From a checkpoint of a small transformer trained on Wikipedia: a variant of Adam for these matrices, 12759 steps.
MLP neurons of a small language model. Each row is named by its layer, matrix (up: input weights) and neuron, and shows model dimensions 672-735. Each number is 128 + 32 x the weight over its row's rms, rounded and kept within 0 to 255.
Before each neuron's rows, "fires on" lists the tokens most often at its 100 highest values on Wikipedia text that the model never trained on.

fires on: "-", " (", " ", " |"
L3.up3443 [100 129 123  96 128 101 125 167  99 114 170 123 105 113 121  65 182 149 109 102  79 106 177 133 130 115 135 117 109 113 172  77  91 110  73 150  92 100 111  63 146  87 139 148 133 165  84 119  71 228 165 131 148  84 135  75 123 138 119 111 116  64 158 177]

fires on: ",", ") as", " | Episode: \"", "===", " | "
L3.up2016 [145 131 117 139 210 125  99 160 139 206 126 141 134 133 130  64 171 151 109 113 170 143 168 115 130 101  97 127 172  30 142 101 113 150 147 149 125 143 139 142 152 144 137 118 121 158 150 105 156 170 186 101 134  68  94 149 131 135  48 142 143  75 155 144]

fires on: ") | ", " m", "200", "100", " | ", "| "
L3.up651 [140  79 173 154 175  81 147  87  88 158 146 141 168  94 137 185  52  70 102 118 171 131 157 116 116  87 151 193 194 148 173 163 126 119 150  81 152 149 189 192  28 164 196 148 133 168  90 133 138 108 165 168 112 190  94 105 138  91 125 116 151 130  85 149]

fires on: "In ", ", ", " In "
L3.up609 [146 124 154 106 157 139 115 159 111 134 155 149 119 120 118 103  97 156  77  49 131 116  74 123 121 113 148 202  79 126 129  25 130 127 188 160 111 141  85 135 149 113 147 114  90 115 150 167 113 140 136 122 170 151 156 130 127 155 146  86 126 110  92 105]

fires on: " | I", ", I", " U", " \"I", "- I", " of I"
L3.up1774 [128  99 157 113 175 144 104 137 146 204 202 123  93 143 143 157 169 111  51  77 160 113 142 128 110 112  87  91 143 145  98 154 125  79 123 120 123 104  98 148 102 173 117  92 112 101 130 169 133 123  67  99 152  48 119  68 145 148 132 173 103 118  96 108]

fires on: "\n"
L3.up3499 [144 103  86 185 128 149 120 126 112 170 104 158 130 137 105 150 215  70 122 125 151 124 159  86  80  70 147  82 187 141 136 104 128 123 160 147  96 165 124 109 121 188 168 127 116 166 133 148  92 121  92  91  68 170 177 166 126 100 123 104  75 113 143 131]

fires on: "1", ", ", "2"
L3.up3414 [165 203 128 157 121 159 157 167  83  98 164 143 107 116 152 114 125 191 148 104  52 136 160 171  96 131 124 106 139  65  97 107 149 148 159 126 185 135  68 123 115 140 125 159  84 129 118 103 119 145  97  43 194  88  94 143 100  97 114 109 128  95 171 138]

fires on: "1", "2", "\n", "- In"
L3.up2559 [159 140 159 142 164 140 122 114  70 134 114 156 111 118 106 114 107 133 158 126  72 114 149 195 121  80 181 111  90 108 103 184 125 120 160 104 178 150  62 112 112 149 147 103 105 179  98 147 132 173  96 110 101  94 150 114 123 104 146 140 159  60  92 100]

fires on: ":", ",", ")", " for", " | +"
L3.up680 [118 163 171 159 166 165  96 109  85 187 149 143 126 115  88 153  97  93 138 109 156  80 120  82 105  82 133 109 103 149 175 111  82 139 136 159 120  78 149 114 120 142 134  85  81 102 125 166 124 101  91  98 149 147 112 111 124 107 147 114 159  87 101 144]

fires on: ".", "\n\n", "/", "\n"
L3.up708 [127 105 163 129 110 135  96 126 112 158 127 135 120 152 137 132 157 165 105 133 144  70 164  66 122 108 111 132 143 106 142  86 130 180 103 110  87 148 145 110 122 140  82 110  93 183 121 157  97 144 114  91 123 130 165 146 134 144 142 133 116  82 121 217]

fires on: "/", " | ", "-", "; ", "M", "."
L3.up2350 [ 97 129 155 165 140 102  93 124  92  94  88 117 125 112 190 172 165 139  91 127 147 109 102  68 138  96 128 105 108 130 113 117 138 137 108 130 103 167 187  74  83  92 145 150  87 153 136 134 111 184 102  85  77 183  93 131 112 118 113 143 125 112 146 182]

fires on: "1", " in ", "2", " September ", " December "
L3.up457 [127 143 119 126 104 156 136 196  98 139 144 169 139  67 127 116  94 157 114 119 111 111 191 187 136 104 119 111 143 166 184 165 111 127 168  62 173 158  91  92 127 152 113 140 129 108 152 124 179 143  96  89 147  81 119 139 119 120 107 150 189  83  81 132]

fires on: "2", "1", " September ", " April ", "5"
L3.up1142 [190 169 173 126 105 155 116 107 154  95 150 154 110 168 122  28 112 155 124 119  88 119 151 133 101  83  77 142 159  74 109 151 131 178 115 132 149 118 122  83 138 131 146  91 146 161 160 121 134 108  76 141 134 101  83 110 145  85 170 134 143 142 161 186]

fires on: " ", " (born ", ", ", " | "
L3.up266 [124 144 130 112  55 160 141 176 115 116 141 147 127 116 135 104 144 135  96 147 157 119 231 170 125 119 127 109 130  30 142 108 157 116 129 133 184 131 133 163 101 161 113  91  73 158 118  88 168 164 177 126 115 118 159 135 107 122 123 108  96 135 132 123]

fires on: " | ", ":", ",", "."
L3.up2228 [129 123 114 115 174 146 156  71 101 191  87 157 139 124  72  92 124 100 123  93 197 158  91 142 111 100 181  94 103  93 172 114  45 172 154 152 130 151 159 148 125 108 122 104 122 170 162 184 126  96 111 158 132 101  44  93 103  77  67 102 159  96 161 143]

fires on: " | ", ":", ")", " |"
L3.up2106 [ 77 129 146 133 161 141 138 107 140 127 118 177 122 117  74 126 130 101 109 107 128 127  66 128 109  59 173 162 105 109 157 117 130 120 157 139 174 203 121 136 110 128 201 104 119 146 128 112 173 153 130  95 153 174 129  95  97  80  73 131 144 114 147 164]

fires on: " that", " are", " were", " time", " after", ", "
L3.up30 [146 120 167 155 164 132 167 119  87 186 145 137 128 136 140 123 135 148 153 113  86 106 136  77 128 125 136 151 165  73 140 111 107 131 133 161  81 132 102 130 142 126 152  37  94 118 119 143 100 152 126 136 131 133 151 104 110 124 126 117 125 134 132  91]

fires on: "5", "0", "4", "6", "8"
L3.up1434 [144 140 142 166 135 129 112  98 126 106 159 112 151 136 125 126  53 153 123  85 165 146 182 152 120 114 178  85 155 125 116 108 118 143 190 149 179 204 167 136  53 116 126  72  66 113 117 123 168  87  93  94 175 166  92  66 146 123 105 107 180 108 119 181]

fires on: "–", "-", "."
L3.up2185 [205 114  98 123 111 132 192  75 126  72 130 127  97 130 149 132  95 151 204  60  87 116 151 115  88 131 128 137 114 133 121 105  70 144  86  64 110 141 111 135  81 159 107 147 127 127 114 157 149 136 135 117  96 155 112 153 159 117 122 122 111 116 136 155]

fires on: "\n", "\n\n", "| Gold", "7"
L3.up721 [157 102 163 134 162 147 152 163 117 119 125 142 156 162 144 161 114 125 132 118 111 136  99 126 117 116 201  66  92 163  77 115 156 115 144 162 180 170 147 136  81 101 167 100 136 157  98 100 181  86 144  50 121 147 174 124 117  86 133 175 119  69 135 155]

fires on: "\n\n", " in "
L3.up2381 [109 131 163 167 144 141 141  81 148 142 144 108 131 105 178 165 172 118 143 142 108 110 135 111 134  60 219 110 113 135 133 125 139  89 125 173 125 125 102 137  94 106 130 107 109 117 131 154 175 137 183 132 100 154 103 102 110 121 135 169 122  97 118 190]

fires on: "\n", " | ", " |", "| ", "12", " Albums ("
L3.up286 [100 122 166 129 234 150 109  93 166 134 160 120  90 113 122 182 123  86 106  95 149 142 118 164 110 119 138 211 134 164 173 100 129 113 166 170 103 139 121 154  76 137 184 123 122 116 123 161 131 163 158 128 155  83 153 132 131 121 147 103 164 163 117 153]

fires on: "\n", " | ", "\n\n", "| ", "3", "2"
L3.up1768 [170 160 152 111  76 134 147 152 119 142  69 126 142 161 140 178 156 138 126 125 139  89  98 100 122 111 140  57 135 134 144 163 140 144 160 143 178 143  85 128 142 185 124 138  97 166 137 136 124  94  75  90  60 158 136 143 111 130 117 119  96 129 134 117]

fires on: "′", "°", " No.", " Vol.", "″N "
L3.up1622 [ 92 123 185 128 124 131 146 107 140 137 140 113  82 135 108 144 146 139  76 119 117 134 152 170 120 109 134 170 157 132 149  79 133 127 129 140 174 139 126 134  91 185 100  87 151 109 158 131 129 208 161 101 131 108 139 137 135  69 128 138 129 113 123 132]

fires on: "\n", "\"", "|", " | "
L3.up2993 [ 98 127 107 118 166 158 189 142 133 163 140 159 158  97 123 105 107 128 106  75 124 141 135 194 120 123 193 141 110 133 122 154 138 183 111 139 168 177 117 149 170 125 133  75  66 113 117 144  86 161 134 135 129 107 159 151 116 120 132  93 199 149  95 122]

fires on: ", ", ".", " ", "1"
L3.up556 [162 134  94 102 172 135 125  88 151 149 173 144  73  92 106  69 110 130  73  83 123 143 148  75 132 136 188 106 123  79 122 115  74 122 117 132 150 128 164  89 104  53 195  92 133 113 136 157 144 136 129 159 177  86 117 116  97 140 137 138 126  98 164  94]

fires on: " | ", "ul", "14", " ", "l", " en"
L3.up2218 [131  96 143 106 136 157 104 124 126  91 156 147 144 139 139 105 178  90  98 122 138 134 162  95 132 108 128 147 141 162  94 144 124 103 134 111 110 166 126 108  67 156 152 110  99 148  74 170 122 125  63  75 151 119 155  83  73 125 117 157 150  89 119 122]

fires on: "1", "0", " (", "2", "3"
L3.up491 [ 86 181 119 133 133 137  98  91 126 117 133 149  88 109 176 136 110  47 169 120 147 106 150 144 143 131 146 137 101 159 188 102 125 121 141 155 138 138 158 146 136 171 124 189 113 104 104 153 139 117  82  61 120 101 131  69 134 131 169 140 120  98 103  72]

fires on: ";", ".", "\"", "; ", "'", "\","
L3.up1713 [111 153 189 122 123 199 101 115  93 121 130 121 136 128  71 161 150 163  80  43 102 129 183 139 131 135 111 106 138 107 136 128  93 168  92 156 121 122 108 136 155 135 101 105 122 138 119 108  94 161 179 129  55 131 104 121  86 116  85 173 149  98 163 136]

fires on: "-", "-D", " of", " in", " of the", " of The"
L3.up345 [132 106 114 134 114 120 139 125 134 125 195 125 115 125  95 132 163  98 108 128 111 127 153 100 112  83 150 159 135 151 127 125 140 169 136 160 123 145 152 149 111 132 119 105 171 161 136  88 108 109 132  79  89  89 119  86 152 120 164 106 124  69 160 201]

fires on: " A", "A", "\n\n", " |  | ", " | ", ", a"
L3.up1321 [139 110 165 143 151 127 140 122 128 136 126 112 146 197 166 178  78 103 126 105 161  97  86 148 109  73 226 130 158 154 136  68 151 118 129 177 124 132  91  78  89 132 169  63 139 139 137 194 208 123 164 170 151  77  92  67 128 119 173 166  93 141 104 154]

fires on: "\n", "\n\n"
L3.up2634 [121 157 155 191  70 115 195 185 108 119 131 139 156 221  76 164 163  88 167 130 161 107 109 115  84 107  95 148 155 107  96 108 132 148 113 133 114 120 157 158 166 124 134 116  87 181 121 102 141 118 145 120 142 107  20 132 119 124 148 164 151 109 108 108]

fires on: ") | ", ".", " | "
L3.up1524 [102  98 168 180  85 150 102 101 122 123 104 148 134 172 128  86 142  54  73 135 147  98 132 125 145  68 145 155 127 145 156 121  83 130 136 131 158 150 168 137 122 143 115  99  95 143  98 155 164 126  98  75  98 121 113 115 157  90 160 173  84 103 147 152]

fires on: " | ", " ", "-", " while", " eventually"
L3.up3412 [157 150 136 104 117  85  84 142 133 119 172 156 109  71 114 116 132 166  75 123 110  94 127 109 143 108 131 165  96 113 173 114  95  96 173 124 103 126 134  99  82  94  90 112 143 150  99 133  69 116 134 140  90 117 144 144  44 143  89 127 133 138 167 133]

fires on: "\n\n"
L3.up1538 [179 116 117 168 149 116 124 146 116 174 124 138 155 199 163 150 117 163 112 165 139  98 109 100 139  79 194 130 130 181 121 101 144 127  79 179 103 153 100  95  94 113 155  85  52 188 124 170 166 148 155 114  84 157  94 172 103 134 144 175 127 115 110 127]

fires on: ".", "),", ")."
L3.up2657 [ 96 125 196 162 126 190 103  73 142 117 137 147 154 109  99 199 104  80  67 103 108 130 154 135 111 106  95 132 168 159 172 132 109 132 141 183 119 170 173 186 100 119 164 128 121 120 135 139 123 140 135 127  76 103 128  97 140 148 133 124 105  97 109 133]

fires on: "0", "1", ".", "3", ")", "4"
L3.up1160 [100 142 190 137 142 197 126 103 122 133 108 121 113 131  76 125  81 127 149  58 132 130  52 129 111 108 195 133 120 124  93 174  89 150  90 106 130 101  76 155 128 145 196 163 136 125  87 134 129 139  83 118 155  35  86  99 155  94 140 167 211 123  75 156]

fires on: " In ", "1", "In ", "2", " in ", ", "
L3.up2726 [175 156  88  73 167 130 104 182 106  97 155 168  98 159 110 104 137 153 151  39  40 136 141 129 118 152 140 147 157 131 101 102 115 163 159 163 211 144  78  61 125 169 159 127  91 109 113 144 124 133  74  88 120  99 114 115 163 158 108  85 127  80 151 109]

fires on: "A", "I", "P", "D", "M", "C"
L3.up3402 [147 128 186 233 126 107 141 163 119 110 133 116 175 185 158 153 137 170 110 127 166  88 132 101 129 131 141 116 133 103 108 114 133 165 147 130 111 141  90  71  74 177 116 154 128 176 128 146 139 170 124 112 117  55  86  80  85 172  96 131 153 128 148 185]

fires on: "\n\n", "===", "====", "\n", " ===", "H"
L3.up3528 [179 123 158 167  57 104 185 157 102 103 148 149 174 160 143 138 113 111 164  58  72 121  98 102 119 124 143 149 156  81  69 141 128 147  89 129 156 129 144 108 132 164 114  55  92 168 116 110 142 152 159  94 146  91  36  49  90 112 140 179 191 147 153 127]

fires on: "-", " ", "–"
L3.up3484 [196 135  85 184 111  89 153 117  80 132 216 124 108 125 150 150  80 111 106  96 120 104 188 102 148 119 145 156 110 158  87  95 133 110  84 111  96 170 137 113 141 135 117 152 126 125 145 153 114 201 103 109 103 127  94  88  99 109 114 150 111 114  92 139]

fires on: " | ", " |", " | A", " | B", " o"
L3.up2620 [113 137 134 145 129 108 107  95 125 133  93 154 201 130 128 126  59  55  95 130 154 101 107 111 125  68 191 175 125 152 178 175  86 110 112 150 124 101 153  81 164 153 106  85 106 121 119 141 159 161  52 132 162 119 103  85 127 137  58 151 109 132 106 135]

fires on: "2", "1"
L3.up1798 [133 111 110 114 177 137 126 182  54 124 159 158 106  95 112  82  91 144 113 144 112 112 143 188 111 143 129  98  92 110 140  99 114 113 144 101 192 124  93  98 135 109 151 139 109  99 149 146 127 131 123  43 179 108 119 161 168 112 105 159 149 153 115 114]

fires on: "\n\n", "'", " ", "\n", "1", ")"
L3.up874 [152  61 189 147 102 116 155 119 105 168 152 133 166  99 115 166 159 160 113  83 110 119 150 100 128 101 163 129 148 105 154  88 140 132  80 160 147 112 102 170  74 126 127 193 121 144 105 129 102 146 152 111 137 121 100 142  69 140 135 163 152  57  99 176]

fires on: "1", "-", "2", "3", "Z", "-C"
L3.up279 [177  42 170 162  80 125 151 162  76  86 172 146 174 211 163 144 168 174 100 103 125  83 201 149 117 119 149 145 182 120 116  95 134 166 146 120 102 178  91  68  89 151 124 137 126 137 168 166 100  87 129 144  73  95 159 143 108 131 106 170 110 165 139 141]

fires on: "\n", " Roch", " Jimmy"
L3.up653 [146 139 165 147 145 128 146 117 125 152  95 121 147 118 116 181 155 113 142  84 137 162 120 113 116 149 185 124 118  94  61 142 123 175 173  58 153 130 140 113 109 145 156 159 115 165 190  54 132 147 119 126 103  81  92 150 134 132  94 122 140 125  63 168]

fires on: "\n", ":", "|---|---|---|---|", "\n\n"
L3.up3260 [130 101 106 105 160 153 176 186 123 171 146 141 161 114 107 160 191 151  63  76 119 133 153 169 126 111 151 136 164 135 112  72 136 115 132 124 199 103 157 158 146 194 199 161  67 166 136 108 123 127  99  95  92 113 153 159  80 109 129 103 155 126 100  83]

fires on: " ", "1", "2", " c"
L3.up1209 [108 164 128 142 103 164 128 136 151 137 117 117 142 137 148  45  65 116 142 108 175 124 143 156 125 105 116 138 108 126 118  73 113 119 129 135 171 146 147 158 129 166 124 115 115  91 109 171 131 109  62 118 169 127 107 121  80 124 128 177 172 136  51  73]

fires on: ".", ") | ", "0", " (", " g"
L3.up2255 [188 101 162 124 109 143 127  36 164 120 130 108 118 121  75 102  74 156 177  95 115  77 117 128 101 100 179  89 113 151 178 132  88 167  92  95  94  97  91  99 105 115  87 128 179 148 131 182 147 132 147 141  96 119 108 133 132 117 109 161 194 168  85 130]

fires on: "\n\n", "\n", "–", "="
L3.up3133 [101  76 124 161 122 138 109  62 115 130 193 174 177 129 110 158 160 134 115 168 173  97 153 140 117  78 165 124 151  98 120 122 138 130 162 135 190 160 115 106  85 137 160 134 138 116 104 114 167 108 116 147 108 108 149  91 111 174 151 109 118 121  78 215]

fires on: ".", ").", ", though", ", however", "Although"
L3.up310 [124  66 159 122 124 180 118 127 130 143  87 142 143 122 105 131 110 129  67 140  85 119 126  89  90 101 156 112 120 116  99 118 129 182 140 183 123 197 124 176  80 172 143 138 129 127 133 130 206 200 126  76 150 168 125 114  66 149 135 116  93  51 132 119]

fires on: " (", "/", " mm (", " (−", "×", "-"
L3.up2052 [ 93 105 145 103 174 117 199 162  58 124  66 116 128 113 172 127 145 153 135 100  93 120 143 105 107 131 106 163 134 146 130  96 106  74  98  79 143 160 126 102  29 167 136  97  86 161 141 151 172 134 116 141 105 132 122 134 154  79 141 113 144 143 106 127]

fires on: "0", " |  |", " |", "|  |", " and", " what"
L3.up463 [154 149 188 124 149 158 151  81  84 206 176 125  99 118  78 106  94  97 138  84 135  64  45 147 120 106 153 118 136 142 160  92  87 114 149 156 148 153 173  83 156  87 139  59  72 104 143 178 125 121 121 120 150 128  88 104 189 101 127 153  84 111  98 127]

fires on: ") | ", ".", "% |", ") |"
L3.up342 [141 113 199 182 153  65 111  42 119 122 102 136 123 153 132 160 136 143  87 132 115 106  59 126 121  63 148 165 108 151 164 143  90 155  73 183 159 115 127 107 121 178 117  83 134 144 108 162 102 107 200 109 210 124  88 106 141  79 124 155  73  98 139 193]

fires on: " | ", " ", "0"
L3.up2945 [146 161 213 167 114 112 111  90  90 173 122 123 154 157  93 140  63 109 110 108 139  99  51  85 123  90 162 122 118 123 117  97 104 126 128  84 139 131 114  32 126 130 126  88 118 145 131 135 161 154 169 157 137  81 115  53 131 104 119 149 158 145 110 113]

fires on: " | ", "–", " ", "3"
L3.up183 [117 117  83 139  76  98  84 144  87  67 143 113 122 127 110 140 214 208  80 152 140  64 210 127 144 114 128 112 190 182 124 123  94 138 166 147 151 136  94  95  45 132 147 123  69 137 116 163 101 124  90 140  78 138 105 133  62 157 128 125 128 142 165 120]

fires on: " | ", " |", "0", "4", "3"
L3.up3142 [128 162 201 104 160 200 104 127 152 143 174 162 112 154 143 161  93 114 129 137 195 124 187 156 120 100 149  80 123 174 134  86 110 130 144 175 104 114 121 142 123 128 192 107 122 116  95 150 103 103  49  57 168 126  90 100 103 121 106 114 170  66  83 155]

fires on: " | ", "| ", ") | ", "|  |", "HA"
L3.up1055 [ 81 123 124 159 130 129 124 185  82 132 119 147 197 115 100 186 124 118 154 164 137  95 109 100 130 104 120 149 189 138  71 130 102 133 116 115 156 156 168 170  87 148 180 101  40 132  90 133 167 136 164 123 143 174 167 107 124 122 124 151 121 136 116 171]

fires on: " | ", "; ", ", "
L3.up166 [ 66 104 165 112 103 145 144 154 162 137 105 157 171 135 151  86 219 102  39  89  94  75 184 186 133 135 149 147  81 159 134 142 146 121 100 138 132 134 118 196 101 152 176 132 115 134 141 116 174 173  91 153 117  70 162 155  89 103 170  73 118 172 136 160]

fires on: " | ", "; ", " was", " |", ") – "
L3.up1432 [ 75 192 162 113 157 209 169 136 102 181 111 133 142 107 126 169 126 123 167 127 134 111 136 127 133 116 170 177 160 131 140 121 116 170 156 181 121 140 113 200 120 152 169  98  68 107 151 148 188 162 158 150 138  91 188 152 135  83 139 127 180 158  66 129]

fires on: "."
L3.up918 [112 242 115 157 123  94 139 150  87 127 128 124  89 149 169 160  41 176 159 101 152  99  93 107 113 123 119 116  63 138 102  70  70 154 132 133 138 135 111 101  56 118 121  97 131 118 130 166 115 152  96 103 109 129  34  78 114 173  74 126 114 115 128 175]

fires on: " of", " –", " of the", " of C", "er of"
L3.up2111 [164  74  85 168 122 122 114 127 154 107 194 165 187 155  70 132 118 131 118 131  96 116 141 102 121  77 140 131 162 144 124  92 131 173 135 139 102 144 162  90 112 148 148 139 183 106 107 136 158 143  74  51 132 130 130  98  93 106 114 158  98 117  83 149]

fires on: "\n", "\"", "\n\n", " ", " |  |"
L3.up1923 [ 99 107 150 116 160 166 196 106 118 186 131 141 109 112 127  42 100  83 152  93  78 124 161 127 101 127 209 118 176 129 157 111 132 115 116 164 144 153 150 151 129  84 133 112 150  99 164 219 175  98 138 141 191 108 146 111 122 122 138 134 186 138  98 126]

fires on: "\n", "\n\n", ") ="
L3.up3554 [125  87 197  99 111 174 140 153  98 163 160 167 142 120 118 126 101  63 139  84  74 137 149 160 124 110 133 133 147 118 160  73 145 140  65 127 145 109 176 176 166  99  86  71  60 161  88  93  59 173 130  65 168 154 127 118 128 107 137 127 208  81 112 105]

fires on: "\n", "| "
L3.up315 [119 169  78 163  85 187 127 148  95 123  99 149 163 174 134 176 141 112  94 191 109 102 137 170 108  84 174 100 152 135 155 130 128 106 164  53 150 139 150 129 147 142 163 106 126 160 154 123 152  90  94 133  71 100 122 110 114 123 130 137 126 100 138 138]

fires on: "4", "6", "5", "9", "7", "3"
L3.up3053 [136 125  91 109 169 112 127 110  86 117 139 113 180 146 131 167 109 123 143 118 154 144 162 122 120  81 198 134 180 115  87 148 144 175 223 151 157 128 157  91  82 130 150  97  73 146 177 151 184 145  72  97 140 183 155  61 145 156 156  89 147 129 120 150]

fires on: "°", "′", "."
L3.up896 [102 102 146 115 177 124 205 113  79 164 108 153 112 142 118  77 122 148 109 159  88 143 155 170  97 108 135 122 132 107 114  71 105 101 157 112 173 223  66 132  97 157 135 114 142 136 114 141 153 182  66  77  72  90 129 133 159 146  53 126 150  80 166 185]

fires on: ", ", "2", "1", "25", "7", "21"
L3.up2960 [196 114 207  94 107 163 155 166 111 115 166 175 107 153 134  95 118 153 123  88 131 117 142 146 104 147 174  55 134  33 115  90 106 148 107 140 161 130  79  79 143  94 104 132 131 172 148 150  80  89 113 155 155  94  99  58 156 181  90 126 156 137 124 127]

fires on: "0", " |  |", "″N ", " | CD", "54"
L3.up558 [190 121 160  97 139 194 160  91 118 117 180 109 102 112  60 153  95  87 130  72 112 141 155 144 105 111 186 142 163  73 131 110 119 114 187 190 139 142 152 101 100 155 176  94 104 140 142  81 113 146 145 148 164  82 130 178 139  78 154  91 109  99  78 131]

fires on: "\n", "\n\n", " details"
L3.up737 [108 131 128 185 101 154 168 170 120 158 140 135 121 130 155 119 136 106 148  83 140 131 147 137 107 119 186 133 158 100 103 107 140 140 114 142 127 154 131 103 117 169 159  85  62 161 128 115  92 111 134  90 157 139 184 156 101 124 155 138 181 148  98 122]

fires on: " O", " I", " \"I", " | I", ", I"
L3.up1778 [ 75 162 184 143 127 137 127 140 184 131 170 162 165 155 147 155 118 105  66  89 137 101  97 183 132 105 127  64 139 155 160 165 127 101 123  55  91 113 112 154 114  89 184 164  82  98 136  98 125 118  20 137 165 115  93  87 117 130 103 151 126 117 107 115]

fires on: "'s", "s", "in", ".", " "
L3.up2615 [106 162 148 137  91 113 150 165  94 114 152 157 143 100 154  59 142 198  97 133  92 140 136 175 125  99 134 145  84 102 143 117  89 140 106 152 157 144  94  90 131 111 147 131  65 123 115 146 135 179 130  80 133 164  99 137 150 176  88 128  79 120 176 148]

fires on: ":", "1", " | ", "2"
L3.up2411 [131 164 214 145 124  92 145 124 135 114 131 136 119 161 118 104  75  56 123 108 103  86  87 131 117  90 193 165 112 141 155 145 115 123  80 170  88 122 126 123 119 127 149  79 106 147 114 159  89  67 119 115 166  94  92  51 119  82 122 137 172 143 128 143]

fires on: "1", "2", "===", "–", " his"
L3.up51 [158 124 118 100 122 119 213 114  42 114  63  89 137 144  91 111  69 158 218  80 128 139  95 113  89 163 156 115  60  53  88 107 121 178 157 115 130 106 176 139 164 125  81 115 107 108 193 177 147 137 131 107 131 163  98 113 189 111 132 143 117  45 127 110]

fires on: " | ", "; ", ":", "5", " |  | "
L3.up114 [117 119 121 136 181 168 166 103 118 182 146 157 150 143  98 108  77 121  99 112  99 101 117  85 109  66 180  80 128  98  78 142 126 108 153 133 160 157 164 180 113 127  94 113 141 158 125  98 164 103 156 119 111  91  43 139 116 117  77 159 180 109  73 139]

fires on: "\n"
L3.up2758 [122 122  73 119 129 128 145 206 132 155  87 138 114 143 135 149 203 183  70 114 169 111 119 194 111  99 181 128 148 126 150  83 147 144 107 124 101 172  82 154 104 161 225 138  70 165 102 138 146 107 172  73 131 132 150 161 151 110 167 156 123 111  85 144]

fires on: " ", "-", " =", "E ", " (born ", "A)"
L3.up2434 [136 101 121 165  72 151 100 142 152 105 115 118 110 143 169 180  91 127  58 133 123 104 200 113 116 108 107 142 129 108  96 118 152 151 129 193 145 124 209 162  93 121 105 125  99 128 139  87  90 141 163  67 120  80 140  79  71  84 132 143 108 107 161 184]

fires on: " | ", "978", " |", " ISBN ", "; ", "63"
L3.up2606 [110 127 145 101 176 125 188 128 151 180  70 142 146 126  95 138  74  79 147 178 123 135 111 128  93 111 152  81  91 129  83  99 129 153 157 123 180 163 101 137 104 112 114 118 125 145 109 154 170  93  87 130 173  99  93 144 118 117 149 164 203  82  19 110]

fires on: "1", " sub"
L3.up2898 [194 182 163 169 123 138 128 119  64 165 195 140 177 111 117 123 145 128 139  83 126 169 144 151 111 101 177 148 128 148 134  62 110 132 121 166 107 152 204 110 107 124 194  84 114 105 142 171 136 122 146 143 163 116  40  78  97 119 120 176 130 134 162 109]

fires on: "ed |", "\"", ":", ")", ") |", "\","
L3.up621 [131 129 125 138 199 172 165 118 112 108 156 116 164 100 139 136 119 117 148 111 139  74 183 137 113 126 140  98 140 127 176 168 111 142 154 100  96 120 166 124 100 113 147  68  92 107 121 126 110 102  80 115 166 124  99 120  94 174 108 121 165 109  93 157]